From a checkpoint of a small transformer trained on Wikipedia.
Size: 11 layers, width 384, 6 heads of 64.
MLP neurons of a small language model. Each row is named by its layer, matrix (up: input weights) and neuron, and shows model dimensions 272-367. Each number is 50 + 15 x the weight over its row's rms, rounded and kept within 0 to 99.
A block is one neuron, or neurons of one layer that tend to fire together. After each block is what it responds to, as a language model described it from the Wikipedia text at the highest values.

L6.up681:30 28 61 27 50 63 32 51 42 54 47 37 61 59 52 76 62 66 51 49 65 79 41 37 47 75 58 40 44 49 33 57 74 59 55 64 50 61 40 33 59 32 54 59 35 54 53 56 64 39 11 48 42 37 36 49 65 62 45 23 44 42 52 62 51 42 66 46 33 47 56 40 57 43 35 51 62 39 77 52 76 81 33 45 44 74 57 88 46 59 27 51 24 77 36 55
Description: Final piece of a main action verb right before its object or complement, often after to or a subject, e.g. embell-ish, decor-ated, byp-ass, pay.

L6.up829:53 35 30 37 36 40 26 46 38 56 39 30 60 10 41 29 67 41 53 33 82 60 54 70 26 26 13 38 57 47 23 57 52 46 53 44 40 22 52 60 69 35 45 56 65 38 40 41 36 24 31 45 43 34 76 55 66 60 52 58 32 49 39 82 39 38 44 20 70 55 62 38 48 75 41 19 37 53 52 63 43 44 70 27 52 53 25 26 29 63 64 42 56 54 74 41
Description: Mainly the "to" in "due to" giving a cause; also word-final pieces of split words (decreased, disseminated, determine) and some table cells.

L3.up1:48 37 47 58 61 49 40 13 36 50 43 27 55 52 43 31 50 56 62 57 77 39 44 74 73 53 58 47 34 41 63 49 80 58 51 77 60 53 50 46 77 49 57 48 47 50 51 72 42 27 43 59 61 49 71 60 54 59 26 42 20 76 36 45 47 40 58 24 52 57 40 59 51 36 26 64 74 41 34 73 39 76 63 44 58 44 65 67 66 56 24 41 39 51 17 48
L3.up123:31 69 46 42 78 63 34 53 62 45 62 48 53 53 37 51 66 61 65 64 34 31 61 57 39 42 44 50 69 37 50 65 68 59 51 67 63 49 53 71 34 46 34 42 48 53 32 45 66 82 31 75 52 31 41 52 22 49 53 61 70 45 70 88 71 43 47 59 45 34 37 40 51 30 57 49 57 72 16 53 39 23 45 46 49 43 34 83 78 83 35 75 31 42 54 38
L3.up209:16 48 71 60 43 50 40 46 43 67 74 30 48 60 61 50 43 41 56 57 56 34 56 67 35 59 53 66 37 54 45 46 44 63 49 53 70 43 48 66 38 67 20 28 61 84 48 67 51 70 63 74 54 53 34 66 44 53 57 38 44 50 63 46 35 43 42 30 30 39 36 51 68 38 56 58 52 66 29 82 29 50 50 69 22 71 58 58 31 61 48 41 47 23 50 44
L3.up505:49 28 61 79 57 50 46 46 65 18 44 57 39 41 71 35 52 47 55 55 60 66 40 52 56 54 60 54 50 24 49 67 41 61 52 47 55 59 47 55 42 31 53 38 40 42 41 08 24 83 54 66 70 61 28 81 53 38 84 42 28 77 43 45 46 51 26 58 53 14 22 40 65 42 97 61 44 63 50 51 46 58 54 49 48 22 35 44 52 47 52 39 65 33 64 59
L3.up723:44 46 33 22 32 52 39 51 36 54 70 43 68 65 63 48 57 46 49 56 25 38 52 20 72 62 61 75 57 44 47 76 35 29 66 18 51 47 38 48 40 47 71 44 56 51 44 18 37 60 45 68 47 33 68 47 46 47 62 56 77 66 32 38 55 29 56 49 48 69 22 39 74 51 60 61 51 70 39 73 55 42 47 45 78 53 22 66 50 63 31 68 43 44 37 64
L3.up1131:53 55 66 28 55 62 46 52 47 52 42 36 64 24 49 66 61 34 50 54 62 49 69 44 61 55 75 34 50 61 49 54 47 52 23 49 54 66 57 67 56 42 56 26 50 60 36 48 44 34 58 44 52 22 51 17 34 64 48 46 30 61 63 60 64 50 34 37 42 40 50 52 58 37 43 60 42 64 43 75 34 65 42 16 43 34 52 47 32 23 53 35 50 50 58 53
L3.up1218:44 53 57 38 41 60 48 69 39 57 58 28 44 53 49 54 59 41 69 46 70 57 60 57 48 61 49 57 37 54 49 51 21 52 45 81 54 37 30 46 30 83 64 44 49 49 82 35 63 70 49 49 36 30 45 47 29 52 61 49 51 39 35 67 47 62 60 49 44 54 38 39 63 62 76 51 41 46 45 43 21 32 33 85 51 45 50 60 45 75 46 61 55 45 22 49
L3.up1425:42 66 47 54 64 42 37 53 29 64 66 47 65 76 62 57 63 77 43 49 63 74 51 52 53 20 38 34 65 34 56 52 41 69 62 59 56 50 63 44 41 40 43 65 49 59 54 27 28 36 32 72 45 35 37 61 37 41 41 43 45 71 34 53 78 84 53 35 37 40 72 66 38 55 76 70 56 49 59 42 70 64 44 33 45 34 61 47 35 44 49 40 53 58 35 56
Description: Line breaks after a sentence-ending period, a heading, or a "Title =" line in Wikipedia articles, plus table cell bars and verbs after modals/"to" (make, stop, keep).

L5.up181:43 46 69 42 65 48 36 48 52 32 71 43 59 35 57 35 49 19 30 65 45 32 47 40 54 48 29 43 21 59 35 31 45 52 08 57 43 49 44 53 49 63 50 51 46 52 41 63 46 46 45 41 46 57 58 68 77 58 46 78 54 38 65 61 63 65 71 33 31 49 55 53 42 61 51 64 57 51 68 38 73 61 53 27 54 53 60 80 33 41 56 45 76 50 25 56
L5.up579:70 48 61 23 29 66 53 44 35 34 63 40 64 58 59 60 49 69 57 62 40 37 49 36 30 47 65 55 44 48 70 31 42 21 51 48 41 43 45 33 40 46 18 33 70 70 72 58 45 85 61 46 48 32 39 49 85 65 51 42 70 49 41 40 46 75 66 16 24 66 50 34 58 47 47 59 55 42 61 43 73 37 43 33 44 55 59 75 47 50 60 57 49 47 43 47
L5.up957:74 37 66 00 45 39 52 28 61 49 72 14 29 20 55 19 61 21 48 59 49 51 51 68 37 49 42 46 77 51 72 50 40 51 31 60 46 39 51 25 22 69 64 42 41 33 50 51 40 72 26 46 69 35 99 56 69 72 81 49 61 65 35 46 57 68 30 30 35 57 70 28 54 54 39 76 41 48 37 53 57 40 25 34 49 45 50 38 36 56 51 30 34 45 46 64
L5.up970:42 56 57 41 27 34 57 46 49 52 56 39 65 42 43 25 56 40 32 45 53 65 47 70 41 20 58 58 76 10 59 57 62 43 73 58 56 35 47 53 46 61 17 36 50 66 47 61 12 64 47 69 50 50 61 62 81 60 56 89 39 68 48 35 67 48 50 38 39 56 64 48 66 24 46 79 42 34 64 51 63 86 36 41 39 46 80 57 57 37 70 53 68 60 48 55
L5.up980:48 59 46 75 59 37 16 44 41 34 51 31 61 67 64 56 29 71 35 59 39 70 41 38 44 32 36 65 48 66 17 48 38 47 42 46 78 54 30 36 84 58 47 31 68 19 40 41 29 41 55 76 59 32 24 71 86 44 63 79 54 73 15 42 59 56 44 37 51 63 65 20 49 34 38 30 21 56 58 26 60 63 60 67 50 56 50 51 65 51 65 70 55 68 24 25
L5.up1015:50 41 62 23 59 51 34 41 59 72 51 34 52 25 45 37 52 23 27 62 52 47 42 47 28 46 19 65 62 66 84 57 66 88 48 50 48 47 68 58 66 30 54 58 66 45 43 45 34 41 20 37 49 65 39 83 41 47 43 46 55 31 56 48 44 75 32 38 13 58 64 57 60 53 35 60 45 35 61 69 78 27 25 69 47 56 47 83 35 63 47 38 60 50 40 47
L5.up1068:67 57 84 37 62 52 47 36 41 45 57 29 41 43 41 48 64 60 59 18 48 63 41 47 32 53 66 32 67 69 67 74 56 59 41 52 35 53 39 71 46 53 48 48 50 60 36 50 59 36 61 68 50 49 50 35 55 43 42 51 62 62 58 33 50 72 30 51 61 50 48 84 13 74 56 39 56 44 47 80 65 24 51 42 55 49 70 67 37 60 63 55 67 53 55 42
L5.up1106:53 37 65 49 40 48 40 31 52 55 71 10 53 57 53 54 52 59 30 36 87 38 76 39 75 41 46 46 53 43 38 22 13 63 38 46 42 40 57 38 22 54 53 49 22 54 46 39 63 68 38 46 25 49 38 65 54 52 56 63 55 60 50 70 45 80 62 47 53 55 39 25 70 45 47 77 95 59 62 43 64 51 60 64 51 48 64 45 42 39 52 46 63 54 60 15
Description: Middle word-piece tokens inside long multi-piece words, just before a suffix like -ed, -ing, -ation, e.g. reju-ven-ated, disch-arg-ed, inn-ov-ations.

L5.up154:28 40 52 86 66 63 39 50 79 70 46 44 42 54 33 31 44 49 59 47 50 58 45 55 45 76 45 35 35 62 58 67 51 53 38 23 55 64 50 65 37 56 56 68 78 48 17 65 42 33 59 47 42 24 45 69 34 33 52 41 53 66 48 41 47 26 42 53 72 31 49 31 44 37 35 73 67 41 46 39 37 17 41 51 59 47 59 59 69 28 53 47 47 41 28 46
L5.up564:39 62 35 51 58 47 51 53 54 48 66 55 42 43 36 45 36 76 55 58 43 50 25 48 33 82 59 43 41 24 31 39 40 42 65 39 65 54 54 38 42 53 48 54 58 46 30 59 25 44 48 59 64 49 47 32 37 66 55 72 58 62 30 31 72 58 40 60 58 69 64 78 30 64 61 56 55 37 59 64 44 78 60 82 38 47 33 52 68 43 34 46 54 57 70 82
L5.up720:47 42 35 71 48 65 43 60 63 67 26 38 29 57 45 40 92 38 53 68 48 38 34 49 54 60 52 61 51 36 45 58 54 59 51 39 46 36 59 38 49 67 75 53 65 46 65 40 39 39 42 51 53 45 44 51 32 26 53 75 57 46 55 33 49 31 48 49 26 56 59 41 82 53 68 35 49 73 58 41 48 59 78 54 46 16 24 56 57 55 88 63 34 58 46 47
L5.up840:37 49 47 41 24 41 49 39 49 49 42 46 52 42 73 46 54 43 57 54 34 75 56 69 57 51 24 49 71 39 46 58 38 62 50 55 69 45 76 75 77 40 12 51 56 69 28 40 73 60 43 49 39 34 66 51 62 50 44 56 61 58 26 43 55 34 36 79 72 56 52 55 46 54 53 35 26 32 81 53 63 46 81 46 68 65 64 56 32 58 55 57 47 48 44 52
L5.up907:33 69 73 61 32 39 22 53 51 20 48 43 58 71 20 35 55 47 47 58 23 54 46 23 39 74 24 35 41 44 61 59 35 43 44 37 41 64 20 47 53 99 24 45 59 50 27 56 53 67 68 56 61 77 64 63 35 50 35 46 57 60 27 38 19 74 70 61 50 40 62 55 44 36 20 42 70 43 52 39 66 45 71 55 50 43 40 60 64 40 63 44 42 49 44 67
L5.up949:63 37 55 62 34 46 29 54 55 65 43 48 53 40 36 33 62 68 56 67 35 36 82 61 43 29 66 05 52 67 46 58 47 48 82 40 54 45 62 46 54 76 48 34 65 44 47 55 45 33 30 48 25 22 05 30 59 47 21 22 56 61 67 71 48 30 20 46 29 46 80 40 55 57 46 47 40 48 86 44 59 48 62 54 48 39 42 36 67 64 65 48 66 71 45 79
L5.up1151:35 33 59 80 58 65 54 35 48 46 67 56 60 64 71 27 71 55 61 34 56 43 33 49 72 87 36 44 65 38 46 50 54 59 52 52 54 58 41 66 15 99 08 46 72 59 24 74 52 50 71 38 56 35 52 44 70 47 69 31 52 60 47 40 56 41 56 54 38 45 29 49 41 58 34 55 46 57 47 25 44 69 60 37 66 61 76 48 32 16 66 20 35 59 60 56
L5.up1473:67 48 19 62 71 59 47 53 40 63 08 33 66 56 42 53 64 61 30 48 36 75 42 66 50 56 32 55 32 54 44 61 56 82 49 30 25 44 28 48 69 57 30 70 65 27 43 80 55 33 35 41 58 25 28 59 51 46 40 34 52 61 31 65 41 70 50 40 41 09 84 49 59 37 73 41 42 23 61 57 59 38 62 55 65 32 62 50 61 65 17 75 27 33 83 66
Description: Final or middle subword pieces of multi-token proper names, mostly towns, places and venues, e.g. Picay-une, Bridgep-ort, Mont-re-al, Palen-que.

L3.up148:21 60 55 10 70 60 40 47 55 44 72 48 73 36 37 53 34 39 60 65 73 41 32 48 53 40 52 51 25 30 59 53 37 44 47 60 39 53 44 46 52 66 73 57 86 56 44 08 39 55 29 67 50 46 47 64 27 39 80 62 47 65 58 80 47 37 34 53 41 47 58 67 47 32 63 47 46 77 63 58 38 54 43 50 49 31 57 53 27 59 41 75 72 67 46 48
L3.up179:41 56 48 53 50 61 62 26 27 48 42 46 59 64 37 48 48 57 63 56 51 46 46 57 60 37 52 69 51 55 53 54 29 66 48 62 51 75 58 49 57 48 62 54 65 78 45 21 59 73 33 67 35 41 51 65 27 30 56 72 55 69 45 87 35 26 39 52 57 48 46 30 33 25 99 53 51 31 40 48 32 55 66 41 44 20 40 48 50 71 57 72 59 55 48 41
L3.up322:39 43 69 65 43 18 43 40 52 56 46 77 57 28 34 51 37 47 49 58 27 64 63 35 47 53 74 64 65 46 52 90 35 58 37 59 73 53 58 58 76 47 36 34 76 25 32 45 26 76 52 60 43 42 47 51 58 49 73 58 54 67 35 48 46 60 54 48 61 39 50 44 48 59 64 45 29 54 40 31 27 67 52 53 44 53 34 54 44 59 20 55 46 53 32 44
L3.up617:47 43 62 40 34 78 73 70 39 36 35 66 74 34 39 30 16 38 34 62 44 59 45 32 56 84 45 52 44 21 67 75 36 54 67 91 35 62 65 37 62 72 54 35 57 35 41 29 65 68 52 64 50 50 61 45 46 39 77 56 53 61 52 62 74 51 63 63 33 05 22 43 61 54 56 63 47 81 81 45 62 66 66 62 68 40 57 48 64 56 61 55 65 51 45 65
L3.up1002:67 22 39 85 13 66 42 43 63 52 52 56 57 42 54 39 50 57 50 36 85 30 68 42 42 57 81 71 54 66 81 64 52 70 41 57 51 58 64 26 60 63 66 49 79 67 36 66 56 78 57 72 48 42 70 45 20 49 38 81 64 24 45 63 40 60 56 52 58 59 49 38 53 67 89 72 38 49 38 51 08 44 53 60 40 48 30 68 33 59 67 76 55 58 47 28
L3.up1243:35 52 47 47 56 83 55 37 47 40 47 59 65 49 41 41 40 55 67 66 54 51 45 48 63 56 72 48 43 52 52 52 21 59 40 47 58 84 51 62 51 51 63 46 80 76 44 21 49 62 30 77 43 46 46 80 29 43 69 97 56 74 26 89 36 40 37 60 56 47 41 55 42 41 93 50 48 66 33 59 37 46 63 46 48 19 43 61 43 74 57 67 61 49 48 35
L3.up1266:54 40 42 43 52 36 25 62 55 62 36 46 77 39 43 66 83 42 71 52 42 56 41 38 42 66 61 40 24 43 45 74 40 41 43 54 65 61 09 44 33 24 40 50 54 63 48 40 27 70 31 53 34 55 27 41 00 67 58 66 48 60 41 54 38 43 38 59 45 38 67 43 38 41 65 43 54 55 53 64 44 51 58 38 52 43 34 37 52 60 20 47 65 58 48 39
L3.up1418:53 79 61 38 55 43 67 59 65 33 45 66 70 53 49 30 34 52 54 56 45 36 44 48 32 52 42 65 41 56 48 21 51 50 64 51 15 79 49 38 33 42 62 47 68 47 42 27 53 81 39 74 42 68 30 66 55 50 49 53 53 52 45 76 42 36 30 76 46 53 50 56 38 50 67 60 39 71 40 73 43 50 44 56 54 49 52 59 62 89 52 42 35 36 37 42
Description: Line breaks (and final periods) closing a paragraph, title line, or section heading in Wikipedia articles, e.g. after "Cemetery in Brattleboro." or "==Honors==".

L3.up171:45 91 48 63 44 29 67 51 85 45 63 73 55 65 47 46 29 34 74 71 55 42 67 58 65 51 43 64 53 24 66 30 25 80 38 41 39 18 55 48 50 47 43 47 43 54 16 62 68 61 43 34 45 40 73 47 36 50 50 47 62 44 25 53 43 34 43 39 58 42 53 38 25 51 48 52 49 58 33 58 44 71 51 45 62 59 74 71 40 27 54 21 60 59 63 60
L3.up246:30 67 51 78 03 30 96 53 78 24 48 57 52 44 32 50 70 55 78 51 59 29 44 54 72 53 35 71 51 68 69 63 42 66 47 41 84 41 55 54 51 67 47 46 62 62 62 39 53 48 31 39 64 60 68 83 66 54 55 58 31 63 30 38 58 70 35 54 86 47 57 43 59 39 48 54 24 49 57 29 35 64 53 76 31 54 51 52 61 63 68 38 52 75 31 40
L3.up415:28 78 27 73 47 34 83 89 38 53 51 52 46 74 54 66 60 47 65 46 51 52 52 60 73 44 24 50 19 49 72 59 43 62 36 63 48 30 58 53 37 56 48 29 58 57 38 42 55 57 29 57 59 54 51 52 38 26 63 43 68 68 37 67 64 50 39 73 41 43 52 42 57 30 43 61 39 59 41 68 72 40 46 44 30 22 31 51 56 40 51 39 37 36 70 77
L3.up696:16 32 71 41 64 61 72 29 42 58 48 21 34 57 64 63 48 45 41 68 45 42 60 63 59 64 47 22 36 82 57 87 68 60 57 20 33 53 42 26 19 51 43 50 72 34 40 35 49 58 25 72 45 60 61 62 50 38 40 57 76 55 27 59 46 68 34 44 69 34 52 06 49 54 52 59 46 65 19 41 53 43 30 33 49 30 31 75 47 18 57 60 52 48 50 85
L3.up801:56 58 54 49 53 29 31 68 53 35 70 32 61 53 56 41 44 58 76 35 54 60 49 75 31 64 69 47 59 60 69 55 33 63 22 67 60 52 33 27 62 61 29 48 39 58 46 42 64 54 50 20 35 56 38 64 29 39 75 51 81 71 28 47 30 46 65 74 43 46 70 32 65 34 44 34 24 31 63 41 52 43 58 53 36 37 74 53 76 29 64 52 40 37 45 57
L3.up1040:36 44 33 62 44 58 59 61 65 57 41 44 47 34 45 79 49 55 53 40 57 54 33 44 39 50 53 56 69 64 60 73 44 37 41 48 46 65 65 48 44 48 37 58 25 44 37 21 39 53 43 39 65 33 46 65 42 43 57 74 64 52 33 63 26 57 47 36 82 61 67 78 46 38 53 58 66 58 54 70 52 45 74 50 39 61 21 38 54 16 37 36 45 48 82 62
L3.up1395:56 59 62 62 48 44 41 62 49 30 36 28 54 39 58 43 58 36 25 46 44 66 52 38 27 62 50 63 37 32 66 65 53 63 69 47 76 14 60 41 40 40 46 47 91 33 32 16 60 66 43 63 62 69 41 61 52 53 74 46 69 78 23 40 63 41 44 45 49 57 53 47 52 49 48 66 27 45 63 34 64 66 25 38 88 48 38 38 51 50 44 28 62 57 20 44
L3.up1488:44 61 23 56 56 37 66 80 15 84 27 73 36 46 35 42 29 49 41 61 58 56 80 34 57 65 56 47 09 46 55 72 80 45 33 56 52 46 50 31 18 33 68 51 68 36 48 24 74 71 58 69 53 24 63 34 18 28 55 62 47 66 39 40 57 57 55 47 56 39 37 28 37 59 53 72 57 49 52 63 49 70 62 58 60 48 57 30 72 41 17 65 41 44 52 42
Description: Non-initial subword pieces inside multi-token proper names and rare words, such as Mord-or, Zimb-ab-we, Mack-inn-on, Pend-le-ton.

L6.up943:59 58 73 40 93 39 54 81 50 18 66 34 42 35 65 64 68 18 35 54 78 65 37 38 45 70 72 55 51 50 41 13 38 64 41 50 36 74 58 55 64 71 56 54 40 50 48 45 60 48 38 62 55 41 59 43 46 64 71 81 54 52 56 58 49 75 76 51 81 23 36 52 45 66 50 44 68 58 70 74 38 57 39 39 67 37 14 51 46 62 60 50 19 62 40 71
Description: Mostly first pieces of split words such as sp, sil, div, f and sc, plus table-row line breaks and adverbs like only or just.

L6.up1245:63 69 47 45 48 27 22 36 40 42 27 51 75 64 65 48 34 38 65 54 47 38 67 50 41 58 75 52 61 63 41 34 45 46 54 22 47 50 46 41 48 35 75 42 59 50 41 65 36 71 66 49 42 56 55 64 46 56 82 52 74 50 34 72 26 28 42 58 62 39 53 29 40 53 31 84 57 35 45 46 52 55 43 45 60 38 33 45 44 27 46 54 33 48 61 52
Description: Short subword pieces like ar, in, al, i inside split words, mostly foreign personal names and surnames in lists or tables, such as Guim-ar-ães, Laz-ar-ov, Ball-ar-in.

L5.up247:53 46 57 42 50 60 28 33 42 40 42 30 54 33 50 44 56 27 28 49 78 54 69 49 57 64 64 45 49 60 62 48 55 34 43 75 34 54 77 50 96 50 54 56 29 49 47 44 79 77 29 33 24 28 37 31 41 62 58 50 26 43 66 48 58 68 47 53 44 43 66 62 68 60 42 50 66 88 53 82 34 53 35 47 53 75 62 52 41 65 44 47 42 77 30 36
L5.up614:33 27 48 17 55 45 30 36 49 37 65 19 62 22 62 58 57 55 13 40 69 75 41 52 44 46 61 38 40 54 49 41 45 55 56 71 26 68 66 41 60 23 52 57 55 62 41 46 58 46 33 63 54 52 59 75 55 58 46 37 30 54 71 70 53 62 77 53 45 47 51 57 55 47 38 39 71 69 50 42 34 72 58 45 41 34 59 73 32 44 44 47 35 38 23 46
L5.up668:28 71 46 42 75 60 55 43 52 53 41 33 54 52 24 58 47 44 65 47 82 46 41 53 27 67 61 21 59 38 44 56 60 56 65 42 22 41 37 53 65 29 45 55 54 37 46 58 40 64 72 72 36 33 90 59 32 52 49 25 53 58 37 60 68 89 59 22 51 52 61 44 47 39 58 48 27 44 50 51 49 56 47 39 48 58 42 78 30 38 77 41 21 71 75 60
L5.up754:26 53 49 58 58 58 50 57 65 35 33 45 61 34 59 36 41 44 48 51 61 54 99 42 50 61 26 78 45 51 42 31 50 44 62 55 55 29 64 23 32 57 45 52 75 47 49 54 63 51 52 47 53 54 83 59 47 41 53 68 31 43 38 39 26 42 49 26 34 45 49 59 49 81 42 57 15 45 46 47 34 40 60 49 43 42 51 33 18 74 41 40 51 48 61 48
L5.up781:65 40 46 56 58 36 45 57 48 39 55 42 29 48 59 58 50 30 60 39 41 34 93 47 58 70 20 37 63 66 37 41 57 57 43 42 44 17 67 37 68 60 63 38 51 53 46 35 21 51 28 55 64 49 81 34 43 63 59 65 15 79 68 48 56 59 47 25 68 58 57 61 51 79 60 48 80 37 75 45 69 64 38 64 56 26 61 45 42 46 51 37 41 73 54 44
L5.up875:48 46 61 25 55 59 12 48 56 61 44 29 49 29 64 54 60 70 38 54 93 52 55 38 43 56 43 35 56 42 65 19 61 77 41 73 47 38 57 41 51 04 44 38 36 48 50 37 75 52 18 40 49 37 39 44 52 49 47 47 48 49 50 50 50 69 74 50 29 49 82 44 50 56 35 58 61 75 52 68 18 35 21 80 42 50 46 59 64 76 51 48 42 27 50 33
L5.up1011:47 21 41 60 67 63 59 62 78 51 45 36 37 32 41 53 54 52 57 72 66 58 62 34 59 71 56 69 63 36 49 59 53 48 39 56 42 31 56 40 66 17 35 51 51 66 57 59 50 57 53 44 25 66 85 53 87 66 82 39 59 43 76 38 33 33 42 71 38 57 49 44 60 59 16 65 65 61 58 45 42 40 60 38 28 36 45 59 55 77 55 68 39 57 58 44
L5.up1262:70 55 43 47 65 51 49 51 50 44 63 33 54 45 53 30 61 41 76 42 68 80 63 64 59 48 77 73 77 31 81 73 35 51 40 19 44 27 56 56 55 58 82 46 43 45 53 59 58 26 85 50 85 19 25 71 46 32 51 54 43 45 40 37 45 65 74 57 68 52 56 48 53 63 41 61 45 27 71 54 33 41 72 27 46 59 35 44 51 34 59 58 39 60 80 37
Description: Main verb tokens (whole words or their final pieces) in narrative prose, mostly plot summaries, after a subject, to, or and: finds, gives, connects.

L5.up89:59 55 35 54 39 46 43 69 50 47 43 24 80 42 76 36 59 65 35 63 64 10 24 35 60 55 41 48 42 51 74 63 39 72 62 32 32 39 54 48 69 33 64 57 18 55 55 42 42 43 28 42 45 60 56 60 51 69 57 51 66 21 34 33 48 67 68 07 29 63 54 40 57 68 46 65 49 46 54 66 58 58 40 41 71 46 64 73 39 40 63 83 64 70 66 51
L5.up349:57 43 29 47 61 27 70 42 53 61 28 36 30 31 47 52 46 33 83 62 38 36 45 60 67 79 62 65 49 52 52 63 34 73 51 67 46 76 73 33 38 32 68 49 52 82 49 55 23 37 17 64 56 50 53 55 48 45 30 65 54 62 43 24 43 63 13 48 84 52 42 53 50 62 40 62 55 59 49 51 41 33 34 40 30 39 47 29 31 51 41 41 79 56 58 30
L5.up386:60 60 67 42 56 61 08 52 59 63 57 59 60 44 50 36 67 35 20 58 40 21 64 36 67 50 22 52 30 32 66 62 49 73 50 51 25 69 31 69 49 43 36 60 51 94 17 58 58 72 61 71 47 69 40 45 35 61 63 32 67 22 30 52 64 56 57 23 30 57 59 60 77 54 43 42 35 65 22 65 48 44 29 54 74 54 48 72 43 53 52 33 39 53 58 36
L5.up991:57 67 48 09 66 52 63 41 58 47 47 43 53 58 60 46 45 64 56 29 40 79 61 33 65 33 49 68 70 59 42 54 51 58 45 48 66 52 55 39 62 64 67 49 60 75 72 74 24 66 44 60 70 73 35 70 43 43 63 55 64 66 52 55 71 54 36 46 38 45 43 84 32 47 48 60 36 51 34 36 40 55 43 44 47 45 62 39 96 58 60 48 72 27 56 34
L5.up1064:62 34 71 56 43 46 67 31 78 49 57 31 81 44 33 55 58 23 53 39 51 71 55 56 22 31 46 36 45 36 45 32 33 50 64 43 56 66 46 56 51 27 44 06 40 39 70 64 41 63 45 66 64 62 67 64 49 45 89 47 53 33 73 48 68 49 55 46 49 46 66 48 56 78 57 22 63 61 36 49 39 50 47 26 62 64 54 80 65 51 53 90 57 68 54 50
L5.up1253:50 72 56 33 59 50 43 37 69 60 45 33 73 44 27 53 62 50 60 54 63 76 67 44 54 30 59 42 57 41 56 74 49 79 46 58 34 53 60 28 39 42 79 41 39 46 51 47 74 46 27 58 37 29 76 70 34 58 39 64 50 72 47 59 53 43 39 57 47 40 25 58 45 71 47 59 52 60 57 46 50 72 39 49 43 57 49 39 11 45 39 56 60 52 60 55
L5.up1403:65 60 39 41 29 34 28 70 42 61 63 71 69 68 35 42 59 27 42 64 45 62 77 38 37 28 48 51 46 57 44 42 49 62 45 60 49 70 64 55 59 52 54 61 51 44 52 46 70 51 28 54 57 06 66 52 53 19 45 49 38 71 41 43 48 53 45 42 58 41 32 45 55 66 52 71 85 63 62 74 38 38 84 38 65 49 46 40 45 25 37 28 29 62 35 47
L5.up1445:52 65 29 57 57 43 55 29 57 44 58 62 38 60 49 38 43 73 69 40 33 43 27 79 45 40 52 34 34 52 71 42 53 72 41 74 28 66 41 62 15 57 56 41 45 47 53 46 37 71 34 56 82 58 52 56 32 41 48 74 46 47 70 77 43 34 35 55 41 53 36 29 40 72 48 57 42 33 70 49 40 59 59 56 32 31 32 55 64 58 73 58 52 48 51 56
Description: Line breaks right after a paragraph's last sentence, list item or table row in Wikipedia articles, usually before a new paragraph, heading or bullet; sometimes the final period itself.

L3.up336:48 48 46 49 60 61 48 43 52 63 54 46 13 40 62 53 00 40 52 37 34 40 31 51 47 68 47 64 72 49 55 30 23 41 30 53 43 71 61 69 52 51 47 73 52 37 58 59 43 40 22 73 25 48 73 52 25 48 47 39 52 69 30 79 60 37 71 46 64 50 49 65 49 83 31 27 43 55 46 28 46 57 62 48 58 51 48 48 48 47 37 62 42 47 41 45
L3.up418:75 65 65 46 74 51 35 76 68 41 39 51 50 25 50 56 62 12 42 29 58 51 53 55 56 42 49 49 53 52 32 68 57 28 54 63 69 36 64 24 55 29 68 48 45 27 71 48 48 42 00 73 40 22 59 54 34 21 46 46 50 59 49 58 40 58 63 77 42 71 75 75 45 44 36 52 44 53 44 67 25 49 63 60 65 26 39 58 45 54 49 49 34 26 39 46
L3.up506:57 50 06 32 72 70 33 70 69 25 66 33 56 54 85 28 48 52 54 61 30 29 38 75 66 44 50 24 38 36 47 50 59 44 24 49 47 65 31 38 51 40 58 65 55 21 41 60 37 38 34 46 42 65 55 32 47 69 61 46 64 62 36 35 50 57 55 40 49 85 04 64 63 70 50 42 52 55 75 62 46 30 49 44 36 54 05 69 70 45 43 34 50 62 49 61
L3.up669:54 67 53 37 32 36 36 46 57 64 63 42 39 08 43 40 21 61 59 47 20 68 25 23 57 65 45 53 38 46 56 48 40 65 68 49 39 60 43 31 58 45 43 64 48 47 16 41 36 46 57 44 37 54 69 67 13 23 39 52 56 34 48 25 70 65 51 71 39 69 33 35 32 91 45 61 36 72 73 71 39 32 50 73 97 46 50 63 63 11 22 35 46 45 30 53
L3.up840:62 30 72 37 80 63 43 40 56 49 51 49 35 45 33 48 69 44 35 61 44 52 34 40 31 59 52 59 38 34 53 31 45 66 54 45 42 51 54 52 51 43 54 53 27 33 51 69 74 58 42 67 41 64 99 65 69 59 31 92 94 49 56 51 54 36 77 38 51 53 53 30 60 40 30 36 51 52 46 66 72 67 68 73 41 63 49 72 29 40 72 32 45 44 43 47
L3.up906:52 52 36 45 41 58 33 51 42 57 42 70 58 25 71 51 80 44 51 77 40 38 21 45 51 46 64 34 38 36 48 50 67 56 47 40 42 73 40 60 52 57 60 58 50 38 36 58 45 32 40 45 47 65 53 25 55 44 51 60 47 58 81 47 20 42 53 42 56 61 67 27 45 71 54 50 60 50 54 26 69 45 85 54 73 38 58 52 78 51 58 48 75 63 33 69
L3.up1117:61 36 68 46 46 51 78 50 36 70 36 74 32 65 59 39 22 71 43 43 41 42 71 30 70 60 65 24 40 35 51 75 42 27 55 53 37 42 30 40 61 23 22 37 49 49 68 70 25 67 40 67 48 35 76 36 44 52 50 72 63 68 44 63 55 48 39 37 55 38 54 55 42 49 40 55 42 72 53 62 61 54 74 33 52 62 38 61 64 39 37 51 68 76 61 49
L3.up1147:76 26 55 22 67 22 41 43 58 43 37 67 70 45 62 66 40 47 72 44 51 52 32 59 49 50 66 75 11 19 41 50 65 65 52 48 48 33 47 57 61 16 60 60 48 66 37 42 40 39 42 50 36 51 32 21 20 45 42 67 45 63 38 48 51 59 27 28 50 42 70 65 33 50 65 49 69 53 64 49 46 44 52 44 49 51 46 51 72 49 53 28 56 48 48 37
Description: Middle word pieces inside long split words and the preposition fixed by a preceding word, e.g. deter-ior-ate, Newf-ound-land, due to, exempt from.